MLP neurons of a small language model. Each row is named by its layer, matrix (up: input weights) and neuron, and shows model dimensions 0-63. Each number is 128 + 24 x the weight over its row's rms, rounded and kept within 0 to 255.
After each neuron's rows, "fires on" lists the tokens most often at its 100 highest values on Wikipedia text that the model never trained on.

L5.up250 [ 92  89 125 130 140 149 160 100 107 126 126 112 116 111 115 107 122 106 137 112 113  55 153 106 126 135 136 158 115 131 118 113 147 141 129 147 185 117 178 166 117 145 155  89 129 136 116 120 128  99 143 138 140  84 149 144 159 165 154 108 192 188 143 157]
fires on: "em", "|", ":", "f", "ur", " d"

L5.up266 [137 132 153  98  90 133 128 162 104 106 138 170 136 138 175 114  92 136 147 154 147 112 127 179  99 149 120  79 150 121 155 158  75 147 140 107 109  76 126 127 139 150 110 119 142 160 195 141  77 163 167 140 124 149 152  83 171 130 124 120 126 128 146 113]
fires on: "c", "s", "r", "ity", "ce", "th"

L5.up119 [124 161 119 141 114 139  76  97 120  97  95 187 159 129 141 122 130 147 113 127 139 135 135 141 129 117 149 137 107 111 172 153 124 149  85  85 145 153  94 114 145 157 133 148 143 115 133 118 168 105 126 151 132  89 151 160 146  98 126 155  82 124 136 151]
fires on: "ing", "ion", "in", "r", "n", "ent"

L5.up535 [119 144 130 113 125 158 126  91 161  79 101 162 149 132 107 110 166 110 142 112 133 154 170 116 156 120 195 112 138  92 143 160 119 103 166 156 124 134 107  91 148 122 132  74  89 136 171  87 111 113  99 122 120  98 132 125 121 155 132 133 168 114  85  98]
fires on: " m", " l", " c", " L", " w", " f"

L5.up353 [101 115  93 193 109 138  99 134 130  79 137  96 129 160  97 152 139 168 160 140 113 141 119 102 135 106 123 117 111 120 100 139 154  82 119 103  99 160 187 135 138 144 133 128 119 139 104 157 121 151 106 127 156 113 160  95 141 119 107 105 135 103 139 156]
fires on: "i", "es", "a", "im", "m", "s"

L5.up197 [146 123 140 104 109  91 154 147 167 156  72 148 119 106 137 160 112 154 128 157 105 132  96 118  96 142 145 123  98 126 148 168 111 133 155 151 134 135  74 114 124 134 128 103 133 140 142 104 129 135  87  97 108 158 104 161 125 109 146  93 120 143 116 140]
fires on: "c", "ec", " con", " pro", "C"

L5.up522 [133 131 153 139 142 119  85 128 106 125 106 175 111 107 141 161 114  97 155 131 110 114 164 129 180 124 119 152 125 122 133  93 104 157 102 124 110 131 122 130 119 163 111  96 152 114 171 104 120 160 182 146 157 130 142 110  89 150  98 116 131 139 156 118]
fires on: "b", "or", "en", "n", "i"

L5.up618 [ 87 136 118 150 133 112 146 140 129 173 106 151 144 135 130  80 150 113 136 149 122 106 167 135 139 131 184 119  91 105 145  88  85 117 125 131 111 168 161 135 154 138 116 122 112 116  94  83  97 144 132 116 118 146  94 167 118  86 136 146 141 103 125  95]
fires on: "g", "ig", "Q", "c"

L5.up459 [135 105 111 163 102 142  94 136 116 104 125 125  77 101 122 120 186 120 177 155 181 144 131 138 184 125  91 134  91 104 113 156 120 151 156  61 132 156 140 150  85 174 117 138 113 145 174 100 146 117 120 121 157 154 108 128 108 101 165 138 126 102 108 111]
fires on: "l", "t", "a", "th", " Ch"

L5.up340 [123 154 103 138 158 119 109 117 147 143 114 128  98 138 136 103 118 116 123 119 137  98 155 118 127 150 137 165 159 170 108 135 109 107 115  70 172 147  75 155 106 109  88 136 145 118 120 116  91 139  76 142 107 148 127 128  89 116 122 139 139 160 120 142]
fires on: "r", "ow", "est", "el", "n", "l"

L5.up325 [143 132 137 128 139 122 122 139 113  85 115 174 111 131  90 177 128 106 138 146 139 141 115 114 119 164  79 152 111 164 119 164 129 130 156 140  85 116 146  92 135 115 127 124 141 110 134 104 116 113 103 149 107 144 136 138 139 130 142 135 109 143 116 159]
fires on: "r", " h", ".", "u", "c", "il"

L5.up395 [116 132 141 153 102 115 107 147 124 119 172 143 111 140 103 137 146 108 115 144  82 114 143 166 144 109 142  64  89 122  93 125 120 175 152 129  86 158 141 140 140 111 101 150 167 113 152  46  99 120 130 116 155 143 111 116 148 130 172 137 146 155 160 171]
fires on: "g", "o", "u", "a", "as", "i"

L5.up126 [ 85 202  90 113 105 116  74  80 119 122 144 114 103 149 147 132 132 144 158 128 116 177 152 124 173 160 159 107 109 134 157 104 133 125 115 154 112 127 162  98 127 168 150 135  99 133 111 133 127 128 169 147 160 146 139 146 157 126 116 175 142 135  83 173]
fires on: "ul", "om", "ear", "id", "9"

L5.up619 [141 127 143 139 169  82 139 126  95 154 120 119 152 112 124 177  91 176 111 125 146 120 135 164 124  98 184 124 127 117 145 104  99 106 144 158 102 146 138 124 100 139 160 114 113 122 109  93 137 153 123 142 133 129 128 121 111  97 135 123 188 126  97 105]
fires on: "h", "c", "ar", "al", "em", " p"

L5.up168 [150 118  77 134 122 127 152 121 137 137 135 108 143 103  74 127 110 120 147 128 139 117 108 160  81 105 194 161 107 113 119 133 114 143  85 120  97 137 118 143 149 141 134 136 168 164 148 154 141 153 133 106 123 121 155  67 124 155 120  99 144 104 147 106]
fires on: "mer", "a", "f", " N", " n"

L5.up185 [110 151 102 129 126 113 153 107 118 123 129 118 119 136 114  99 125 102 139 175  89  95 141 193 137 155 109 127 139  92 155 137 127  92  99  77 110 109 108 135  79 116 175 116 148  96 111  96 165 138 125 135 100 162 140 147 127 140 122 128 135 112 128 130]
fires on: "or", "n", " ", "e", "le", "av"

L5.up52 [121 154 123 153 137 136 116  95 150 122 159 168 143 148 159 166 143  82 119  93 155 102 142 159 125 132 137 149 105 131 118  83 178 118 125 122 131 110 139 128  87 113 120 137 158 145 170 132 121 135 112 133 141 155 124  94 111 128 101 135 109 130 175 131]
fires on: "n", "ut", "it", "if", "et", "g"

L5.up6 [ 77 111 123 110 155 124 169 108 157 119  86 152 177 143 119 160  81 147 146 119  98 143 132 107 107  98 120 163 144 133 146 120  97 112 140 102 162 171 111 126 134 148 130  87 135 102 118 143 136 169 136  98 123  98 134 133 112 175 143 126 109 167 150  92]
fires on: "i", "c", "oc", "ot", "ic", "al"

L5.up154 [130 114 154 147 165 119 110 159 155 115 148 154 145 138 129 147 112 123 130 120  76 153 104 147 126 129 143 120 131  88 119 117 166 112 111  99 108 144 158 124 123 118 179 111 110 107 123  86  68 120 143  86 150 110 118 118 141 114 151 112 130 151 156 120]
fires on: "p", " B", "w", "f", "ay", "ub"

L5.up241 [132 100 126 148 142 140 122 124 159  66 158 169 189 135 109 142 154 126 101 113 137 106 124 147 114 130 157 120 110 131 108 124 132 134 124 123 148 141 129 138  80 107 137 110 155 110 141 180 151 185 110 175 138 153 128 101 125 116 129  99 143  87  74  87]
fires on: " in", "l", " a"

L5.up132 [125 118  92 151 117 170 100 129 145 102 140 163 136  91 215 108 117 131 162 168 113 120 110  98 157 140 166 150  97 120 134 126 127 121  99 161 127 152 125  75 139 129 131  95 116 158 137 121 149 136 139 151 116 129 122 180 102 158 122 127 134 114 100 120]
fires on: "og", "r", "ur", "ag", " a", "ent"

L5.up337 [125 153 161 145 147 134  99 188  86 119 159 128 123 118 112 125  81 129 159 155  81 111 128 136 115 121 116 138 133 114 141 106 137 147  64 108 130 124 141 132 148 172 144 109 112 159 145 123 163 156 131 122 120 130 112 119 142 145 131 113 135 171 150 144]
fires on: "es", ":", "t", "c", "e", "C"

L5.up156 [108 115 145  95 141 117 123 100 127 136 135 120 153 128 115 151 158  83 117 127 159  96 143 109 149 139 156 143  99 143 120 121 121 153 108 134 145 118 117 134 150 137 117 133  81 125 153  99 114 151 102 131 160  99 154 174  76 160 103 133 172 161 142 110]
fires on: "em", "ass", " l", " d", "g"

L5.up110 [131 103  81 127  87 124  92 104 133 102 132 119 116 130 118 145 128 123 114 136  95 153 124 128 151 122 127 125 104 137 127 128 151 102  85 134 149 115 155 117 124 159 172 146 140 146 142 138 108 187 134  92 100 111 173  86 181 141 102 124 132 151 136 114]
fires on: " ex", "i", "e", "ated", "ic"

L5.up422 [120  90  95 108 118 179 126 129 124 128 113 125 147 140  86 123 151 118 172 122 137 119 173 140  80 168 136 131 143 121 114 126 122 118  95 163 124 155 142 123  66 169 125 132 167 148 182 110  96 127 150 170 121  54 109 146  85 115 113 109  99 149 108  99]
fires on: "h", " l", " h", "it", "il", "c"

L5.up321 [142 124 121  97 109 141 135 171  87 127 126 115 170  88 132 132 156 116 108 122 160 108 133 160 134 108  88 118  89 114  79 138 116 101  87 112 117 141 123 120 111 164 113 101 119 114 125  96  95 175 105 127 147 123 154  78 108 103 102 138 164 118 105 132]
fires on: "v", "if", " v", "il", "i"

L5.up387 [109 170 124 114 113 111  98 126 129 144 172 162 152  79 147 127 127  93 101 163 168 158 134 154 137 136 116 153 151  95 155  94 127 126 132 124 130  98 122 109 131 136 145 102 138 103 149 153 165 114 161 160 114 152 171 127 112 112 117 107 103  97 147 124]
fires on: "ers", "or", "r", "p", "n", "l"

L5.up5 [106 121 118 140 103 136 123 127 162  95 130  85 141  95 130 144 127 114 151  87 126 120 123 153 146 138 155 184  67 119 106 157  66 161 121 141 111 166 154 142  84 110 154 120 133 125  83 136 122  61 131 148 151 122 119 100 163 130 121 116 122  99 117 139]
fires on: "g", "h", "l", "."

L5.up155 [ 97 117 110  92  87 153 154 132 145  65 113 138 144 109 140 133 167 106 139 132 100  91 124 118 102 142 171 157 137 134 129 128 140 165 148 108 115 128 158 112 158 109 169 166  89 147 153 115 164 160 145 122 115 106 145 162 114 187 111 153 138 135 129 136]
fires on: " a", "r", " de", "–"

L5.up236 [118 124 105 132 141 154 109 142 124 142 124 153  81 115 145 119 115 110 139 187 132 159 101 155 119 119 127 121 118 134 137 145 121 152 139 114 118 137 148 130 115 128 123 125 150 133 106 126 126 102  57 116 114 133 132 134 124 138 132 135 183 152 106 104]
fires on: " h", " m", "r", " in", "o", "a"

L5.up100 [135 130 143 149 114 112 140  76  92 110 102 104 133  88 118 164  91 144 122 161 100 113  96 167 150 158 110  64 131 154 106 110 123 138 106 136  84 139 187 160 138 146 122 120 149 104 136 141 122  91 100 146 146 121 114 160 128 166  78 156 113  72 147 127]
fires on: "c", "ag", "ab", "on", " is", "\n\n"

L5.up474 [132 166 151 117 110 135 129 163 157 109  78 119  88 136 149 120 152 122 101 157 124 187 137 120 107 145 150 160 106 135 133 174  92 109 166  94 103 134 156 171 140 134 154 111 110 114 148  77 133 107 105 158 115 132 142 102 124 146 120 144 143 141 148 177]
fires on: " ", "a", " a", ":", ";"

L5.up256 [ 94 134 139 133 163 141 155 138 130  74 116 128 128 117 115 111 146 137 139 167 118 108  97  82 141 153 115 124 104 138 103 152 200 139 121  94 104 108 138 147 113 166 167 142 138  85 167 169 105 107 113  91 110 134 193  93  84  87 126 131 150  66 124 132]
fires on: " b", "h", " M", "il", " h", "l"

L5.up371 [101 150  92  84 153 172 119 138 162 121 142 116 109 133 116 162  99 113 156 140 186 121 122  98 175 113 105 130 136 134 126 115 163 121  75 150 123 131 112 153 153 132 157  76 143 149 115 110 121  88 122 159 113 124 139 153 107  86 130 108 157 130 166 139]
fires on: "el", " l", "ar", "is", "o"

L5.up289 [144 120 109 108 104 106 125 156  67 109 108 144 160 129 119 170 142 102 152 125 185 113 107 153 127 103 161 114 150 150  72 167  99  86 101 134 107 136 174 139 112 124 108 118  93  80 134 114 145 128  68 140 108 151  63 127 132 131 142 117 132 143 135 164]
fires on: "i", "w", "if", "ri", "ol", "el"

L5.up486 [116 156  88 115 139 125 102 126 160 124 113 131 154 117  93 150 132 117  74 128 124 109 162 134 131 110 104 160 124 105 138 154 120 138 110 152 115 110 140 116 124 120 119  93 165 157 110 130 137 118 122 128  99 115 121  89 107 113 158 156  92 127  89 129]
fires on: "ent", "il", " e", "c", "is", "s"

L5.up416 [ 34 102 166 127 133 153 156 165 126 122  92  80 159  86 120 153 106 124 121 143 103  85  93 194 158 157 134 143 122 111 128 156 100 130 135 117 131 138  93 126  88 166 109 116 164 138 119 121 142 129 102 133 135 104 139 110 153 153 110 147  98 104 161 137]
fires on: "e", "ur", "in", "or", "re", "ir"

L5.up36 [152 122 114 172 153 152 135 111 100 138  96 129 128 142 171  93 154 124 127 105 135  78  52 150 137  97  87 135 131 121 101 111 173 168 117 141  91 108 139 130 130 132 169 116 137 132  83 131 139 133 128 156 167 155 145 129 135 105  87 126 117  93 120 115]
fires on: "|", "j", " J", " M", "===", "'"

L5.up392 [156 148 115 142 155 107 111 119 131 116 143 141 166 112 115  76 130  93 121 155 102 127 150 134 119 118 112 113 137 104 145 197 149  81 109 129  97  94 138 132 124 121 118 107  89 156 174  99 104 108 169 106 113 112 118 138 118  90 138 161 127 131 107 137]
fires on: "est", "ent", "ac", "ic", "t"

L5.up218 [ 68 122 129 131 105 121 126 129 148 110  89 156  75  96 153 153  95 126 129 111 109 140 172 112 115 145 143 116  88 120 144 121 124 148 104 134 111 106 132 116 123 137 167 152 144 132 147  45 123  94  93 112 121 138 163 136 140 128 127 111 140 116 140 139]
fires on: " l", " m", "l", " L", " M", "r"

L5.up276 [153 144 133 125 151 162 162 103 120 151 103 122 119 155 120 110 150 147 112  95 128 115 140 166 173 164 123 150 111 102 121 139 172 151  62 143 112 119  98 117 138 126 143 118 127 127 141 155 161 126 137 157  83 144 151 167  82 172 130 124 129 110 145 128]
fires on: "ear", "le", "o", "e", "ess"

L5.up548 [104 148 123 145  94 129 125 113  54 110  79 101 144 152 128 149  84 125 145 120 109 110 166 113  70 153 155 120 128 190 146 148 144 136 125 102 130 111 141 143  98 113 118 140 141 127 109 119 127 119 104 124 123 143 136 121 141 154  65 136 140 141 135 114]
fires on: "l", "is", "ist", "r", "=", "es"

L5.up129 [110 145 133 135 145 151 114 111  98 125 118 146 128 145 159 101  63 126 134 151 161 174 170 138 118  98 118 144 132 123 131 154 111 123 115 139 114  98 148 192 118 140 165 123 165 128  79 152 143 162 175  92  97 144 147 108 144 134 121 121 157 114 126 110]
fires on: " as", "ing", "K", " K", "C", "B"

L5.up531 [140 124 130 150 116  82 133 119 158 121 172 160 120 135 126  85 146 189 112 113  99 115 121 140 136 101 137 121  76 154 144 139 139 124 148  76  76 160 146 132 144 129 133  98  97 161 111  98 117 121 131 111  67 176 161 108 119 115 137 113 138 137 133 117]
fires on: "a", " b", "e", "f", " re", "u"

L5.up146 [107 145 114  87 111 117 134 109 124 129 175 134 131  97 101 113 128  94 132  68  87  61 100  97 122 154 106 157 137 146 171 125 123 129 131 130 149 108 156 143 150 175 163 135 135 141 120 184 117 140 112 150  92  97 150 124 107 177 124 137 142 108 148 101]
fires on: "ic", "e", "c", "g"

L5.up404 [129 127 143 159 151  87 154 144 126 145 124 161 159 144 105 130 117 151  89 158 178 153 106 124 145 146  88 124 112 102 154 136  75  90 120 121 146 150 107 115 121 107  99 132 137 103 154 133  96  99 127 172 129 121 150 120 136 112 151 112 154 142 128 170]
fires on: "al", "ant", "ist", "ar", "ical", "ial"

L5.up391 [ 61 139 118 117 160 147 125 155 115 145 140 133  87 145 136 122  70  80 171 115 136 128 107  97 147  97 151 137 156 100 138 109 112 138 113 152 154  87  93 133  75  71 137 132 126 111 138 116 120 106 157 131 130 121 129 113 120 139 113 117 152  99 109 160]
fires on: "9", "0", "1", "her", " M", "6"

L5.up118 [127 151  96 105 125 135 111 120 118 130 117 120 132 132 182  86 167 135 140 148 116  83 138 145 130 141 120  74 109  85 120 108 164 142  90 170 148 120 124 108 174 157 128 140 146 159 149 123  96 118 113 104 126 135 142 119 126 133  76 138 128 117 164 111]
fires on: "m", " the", "p", "op", "ag", "ip"

L5.up355 [108 136 133 123 116 139 149 163 103 115  93  96 174 146  94 114 111 124 166 156 138 147 122  98 166 109 121 144 114 133 127 106 156 143  97 178 125  96 152 118 153 134 150  93  93  93 133 110 113 106 153 109 141 165 108  73 134  98 139 131 131 147 160 135]
fires on: "e", "r", "n", "b", "f", "en"

L5.up359 [ 81 192 145 135 136 140 129 125  88 147 135 135 103 142 126 159 158 123 136  84  93 105 127 158 130 146 145 125 115 121  50 114 143 105 117 126 170 134 128 139 145 123 133 132 142 149 138 157 116 158 139 179 119 139 120 146 124  91 122 103 133 119 130 120]
fires on: ":", " In", "ember", " W", "re"

L5.up342 [141 121 136 129 149 104  95 100 126 127 158 120  86 121 123 113 137 136 144  98  65 163 151 139 148 143 107 129 117  97 138 133 124 147  99 139 138 160 166 135 175 117 149 115 133 110 158 114 121 116 129 123  97 118 146 188 123 132 195 108 114 121 146 112]
fires on: "c", "it", "w", "p", "ay", "le"

L5.up511 [135 132 146  82 126 153 158 144 124  90 106 135 120 114 140 162 124 170 156 166  77 146 167  88 130 114 156 113 139 173  99 148 149 122 136 125 130 133 126 150 128 143 117  97  79 155 117 136 158 133  94 134 127 151 126 134 134 147 109 104 143 118 170 124]
fires on: "s", "ra", "a", "l", "r"

L5.up610 [134 112 142 110 100 119 125 100 104 171 125 131 126 120 136 136 122 120 180 120 108 126 136 110 124 147 128  99 123 131  81 127  77 144 137 144 177 151 152 121 154 125 150 124 104  93 145 103 133 127  96 144 112 134 123 125 110 129  99 116  90 143 139 136]
fires on: "c", "ro", "i", ".", "a", "e"

L5.up94 [140 138 167 158 151  94 104 153 128 122 142 110 156 141 151 126 127 128 115 127 113 102 122 113  96 109 150 163 149 113 154 106 131 119 113 131 108 117 116 124 125 106 142 145 107 112 103 149 107 156 136 152 106 105 113  92 120 110 101 132 145 184 134 152]
fires on: "e", "i", "is", "es", "in", "im"

L5.up83 [150 126 152 142 138 135 110 121 125 157 146  80 115 125 134 124 190 114  87 151 169  99 158 104 127 166 125 138  98 120 153 121  88 121 159 113  96 184 115 149 130 136 109 125 103 144 124 100 138 160 171 103  87 141 198 165 159 123 123 154 108 120 121 126]
fires on: " at", " re", "h", "if", " and", "u"

L5.up67 [154 105  91 145 135 140 113 167 138 121 129  88  67 118 130 100  90 131 120 137 154  96 108  93  96 131 131 135 130 116 144  95 154 104  85 132 131 144 147 121 128 174 154 142 117 114 145 151 109 105 132 140  86 132  97 103 166 144  91 103 150 156 159 179]
fires on: "m", "ur", "y", "is", "as", "le"

L5.up19 [137 157 107 131 124 134 116 129 101 117  92 104 156 114  79  87  98 110 179 144 119 154 147  96  66 174 132 119 179 180 163 176 113 127 110 112 139  96 154 110 131 137 130  85 165  91 132 112 117 120  91 118 150 130 131 120 108 161 105 131 129  82 120 149]
fires on: "l", "n", "r", " n"

L5.up394 [129 158 136 110 135 118  88 125 165  90 151 118 132 114 118 131 132  96 130 114 101  94 143 122  79 104 127 105 125 167 142 145 187 140 141 126 112  89 137 191 140  84  83 122 129 106 141 127 152 168 133 150 104  95 140  85 111 108 150 137 148 110 113 140]
fires on: "s", "p", "il", "es", "N", " in"

L5.up475 [105  99 179 103 149 112 149 116 128 162 135 113 115 106 140 147 128 133 152 157 138 140 140 137 142 120 106 141  89 129 142 133 109  95 108 117 122 135 151 113 103 137 146 119 156 137 167 155 140 109 131  93 135  84 151 117 107 125  88 118 134 170 166 122]
fires on: " st", " St", "it", "ic", "T", "oc"

L5.up415 [117 168 123 133 151 116 121 135  83 124 109 118 113 152 118 150 106 142 155 101  86 145 180 111  96 121 123 127 126 152 108 114 123 122 140  40  86 171  82 108 148 143 104 146 158 116 146 120 122 168 132 128 137 147 122 167 106 135 125 127 116 117 151 135]
fires on: "um", "ic", "i", "id"

L5.up368 [142 142 123 130 116 108 109 145 111 104 101 133 156 102 138 106 108 145 125 152 133 138 161 147 116 171 113 115 123 128  67 142 134 145 152 131 134 109 111 165  99 140 146  95 113 134 175 132 129 123 147 145 153 154 128  99 115 151 122 120 127 128 114 132]
fires on: "ol", "le", "ul", "l", "ess"

L5.up175 [138 127 126  93 108 118 141  97  85 113 141 132 156 120 111 126 115 136 141  99 128 101 118 107 133 141 128 120 107 149 133 155 135 103 117 116 105 151 114 157 104 134 124 148 163 120 116 123 140 113 105 120 144 121 143 110  80  98 133 186 137 150 124 118]
fires on: "at", "l", "ut", "2", " are", " h"

L5.up158 [117 116 135  86 108 103 137 117 123 134 137 137 137 140 168 157 111 116 150 142 118  76 156 157 113 124 100 109 177 106 101 106 115 113  87 147 108 104 161 104 170 118  97 182  98 126 148 137 137 160 132 157 104 103 144  83 154 110 118  69 129 137 177 154]
fires on: "e", "ary", "c", "art", "r", "t"

L5.up10 [136 178 132 112  93  67 156 131 137  98 118 128 106 152 115 147 104 143 107 149 117 100 127 123 165 122 147 156 119 127 110 175 129 137 168 162 108 149 105 176 136 132 130 131 159 133 183  80 127 139 119 139 161 131 128 116 142 140  86 113 134 147  99 103]
fires on: ",", " a", " the", " in", " "

L5.up121 [134 145 144 129 126 167 166 136 118  88  98 125 102  81 129 134 146 153 101 152 131 136 128  93 172 113 134 112 110  96 169 167 123 120 129 126 103 130  88 103 154 110 108 155 143 120 132 145 166 120  68 131  97 150 112  92 101 115 114 130 128 111 109 151]
fires on: ".", "ec", "\""

L5.up93 [156 179 147 128 110  78  95 112 139 114 127 107 181  93 123 143 112 110 108 118 135  95 119 117 131 155 118 130 123 130  95 123 127 114 126 120 114 148  94  98 123 157 133 118 127 123 148 142  93 116 186 158 165 150 149 108 130 102 112 109 109 129 121 128]
fires on: "ul", "in", "it", "et", "i", "ot"

L5.up244 [106 118 101  87 128 113 120 128 129 101 103 138 137 105 118  84 131 122 143 111 124 144 177 142 101 125 106 138  88 122 177  95 104 105 112 113 145 121 113 145 149 131 109 156  81 111 130 161 148 152 153  81 178 130 113 135 141 162 131 123 157 103 153  93]
fires on: "y", "id", "d", " w", " D"

L5.up8 [170 127 132 127 117 120 119  87  92 180 120 119 111 137  90 129 104 150 102 137 124  93  84 116 141 103 113 126 118 104 141 123 125 149 100 108 120 146 104 106 130 166 126 118 121 120 141  87 103 147 128 149 135  94 174 152 126 170 106 188 158 123 151 123]
fires on: " |", ".", "r", "in", "m", "am"

L5.up271 [128 151 150 136 112 104 145  93 145  80 107 141 158 106 167 162 102 120  97 145 150 174 110 144  92 149 183 149 108 112 112 115  93 102 146 120 156 112 132  70 113 112 134 129  90 133 104 122  89 140 144 129 146 132 148 132 105 110 110 109  81 126 109 162]
fires on: "u", "in", "uc", "ur", "ul"

L5.up487 [145 165 140 112 128 188 106 114 131 149 135 151 123 148 123 103 116 122 112 159 102 155 127 194 119 122 147 126 139  92 111 102 153 108 158 124 122  93  94 107  96 123 118 168 141 133 123 100 120 123 146 122 126 129 149 156 153 161 102  98 168  92 126 143]
fires on: "om", " M", "on", "or", "i", "am"

L5.up96 [149 127 120 138 158 119 157 107  91 148 151 100 113  99 130 120 115 104  85 114 123  91 148 104 152 151 128 130 125 140 123  91  97 121 112 109 114 117 167 148 155 137 149 129  85  88 140 170 152  93 160 115 152 152  76 152 152 147 131 154 108  94 129 117]
fires on: "h", "f", "c"

L5.up360 [110 104 118 192 106 129 124 168 116 147 145 140 116 134 158 134 125  87 122 149 128 116 129 141 135 124 136 111 113 115 120 110 120 129  97 121 104 135 117  91 135 139 148 146 131 134 122 109 136 153 190 105  85 111 139 121 113 113 132 138 167 124 115 139]
fires on: "ag", "'", "ent", " ", "ou", " |"

L5.up300 [ 93 122 118 170 152 107  75  97  75 131 126 143  96 135 142 132 138 101 125 142 153 122 160 114 113  94 113 137 173  87 106 120 152 142 119 119 140 154 140 162 139 135 149  91 134  98 146 138 121 137 119 124 112 137 144 150 126 123 117 146 166 146 143 156]
fires on: "th", "est", "g", "h", "n"

L5.up412 [131 141 118 127 146 137  86 160 128 137  94 158 115 122 110 132 118 111 110 121 135 122 126  86 132  75 117 148 145 110 165 133  93 137 137 148 107 123 116 131  79  94 124 163 161 116 125 157 116  74 138 148 128 108  89 128 145 139 171 144 115 122 117 147]
fires on: "ent", " h", " p", "ers", "ew", "ing"

L5.up499 [105 146 139 121 146 168 151 102 140 144 111 121 126 150  79  92 120 144 108 159 140 117 182 152 118 118 102 164 104 109 128 141 155 144 156 130 131 104 160 135 109 155  99 184 118 122 104 140 129 135 119 104 140 128 141 106  49 157  97 135 158 117 149 168]
fires on: " R", "al", "ran", "im", "d", " M"

L5.up423 [136 138 134 148 120 129 134 134 116 107 102 146 133  98 149 125 135 157  99 142 180 137 117 163 134 144 133 158 101 145  97 127 141 102  99 138 136 152 108  80  98 125  93 166 106  98 133 133 112 107 137 114 113 156 155 103 139 163  93 113 148 120 127 167]
fires on: "l", "el", "or", "a", "m", "is"

L5.up233 [130 136 114 103 131  96 115 109 115 117 107 119 147 123 149 115  96 140 193 104 149 147 164 163 123 157 122  98 116  94 106 142 134 143 157 117 155 116 166 121 156 135 102 138 116  89 173 111 146 161 136 122 139 136 112 122 131 155 179 134 129 112 129 163]
fires on: "p", "t", "ul", "l", " f"

L5.up65 [121 167 132 134 168 144 163 107 113 112 129  91 148 109 131 103  87 122 137 141 112  78 125 123 148 152  99 133 103 132 110 155 104 146 156  82 157 128 200 142 148 106 160 120 104 124 131 139 106 166 107 140 125 166 112 148 150 159  83 110 116 109 122 173]
fires on: " ", " h", " C", "'", "h"

L5.up211 [146 106  95 175 112 212 115 131 133  86 116 138 117 125 111 122 177 141 138  72 126 113 151  94  93 145  98 162 135 135 113 159 116 129 134 147 112  87 100 114 156 124  81 116 111 128 129  96 131  54 147 149 138 149 108 117 133 144 110 132 134 102 121 127]
fires on: "b", "er", "r", "g", "l", "o"

L5.up533 [ 70 122 120 117 107 109 146 127 111 132  83 128 166 152 120 149 153  79 161 105 128 114 122 141 125 173 167 132 102 121 101 114 130 118  93 145 139 142 142 149 164 152 126 115 101  89 123 147 112 100 159 117 121 115 148 125 159 147 101 136 161 133 115  93]
fires on: "ig", "g", "it", "od", "w", "u"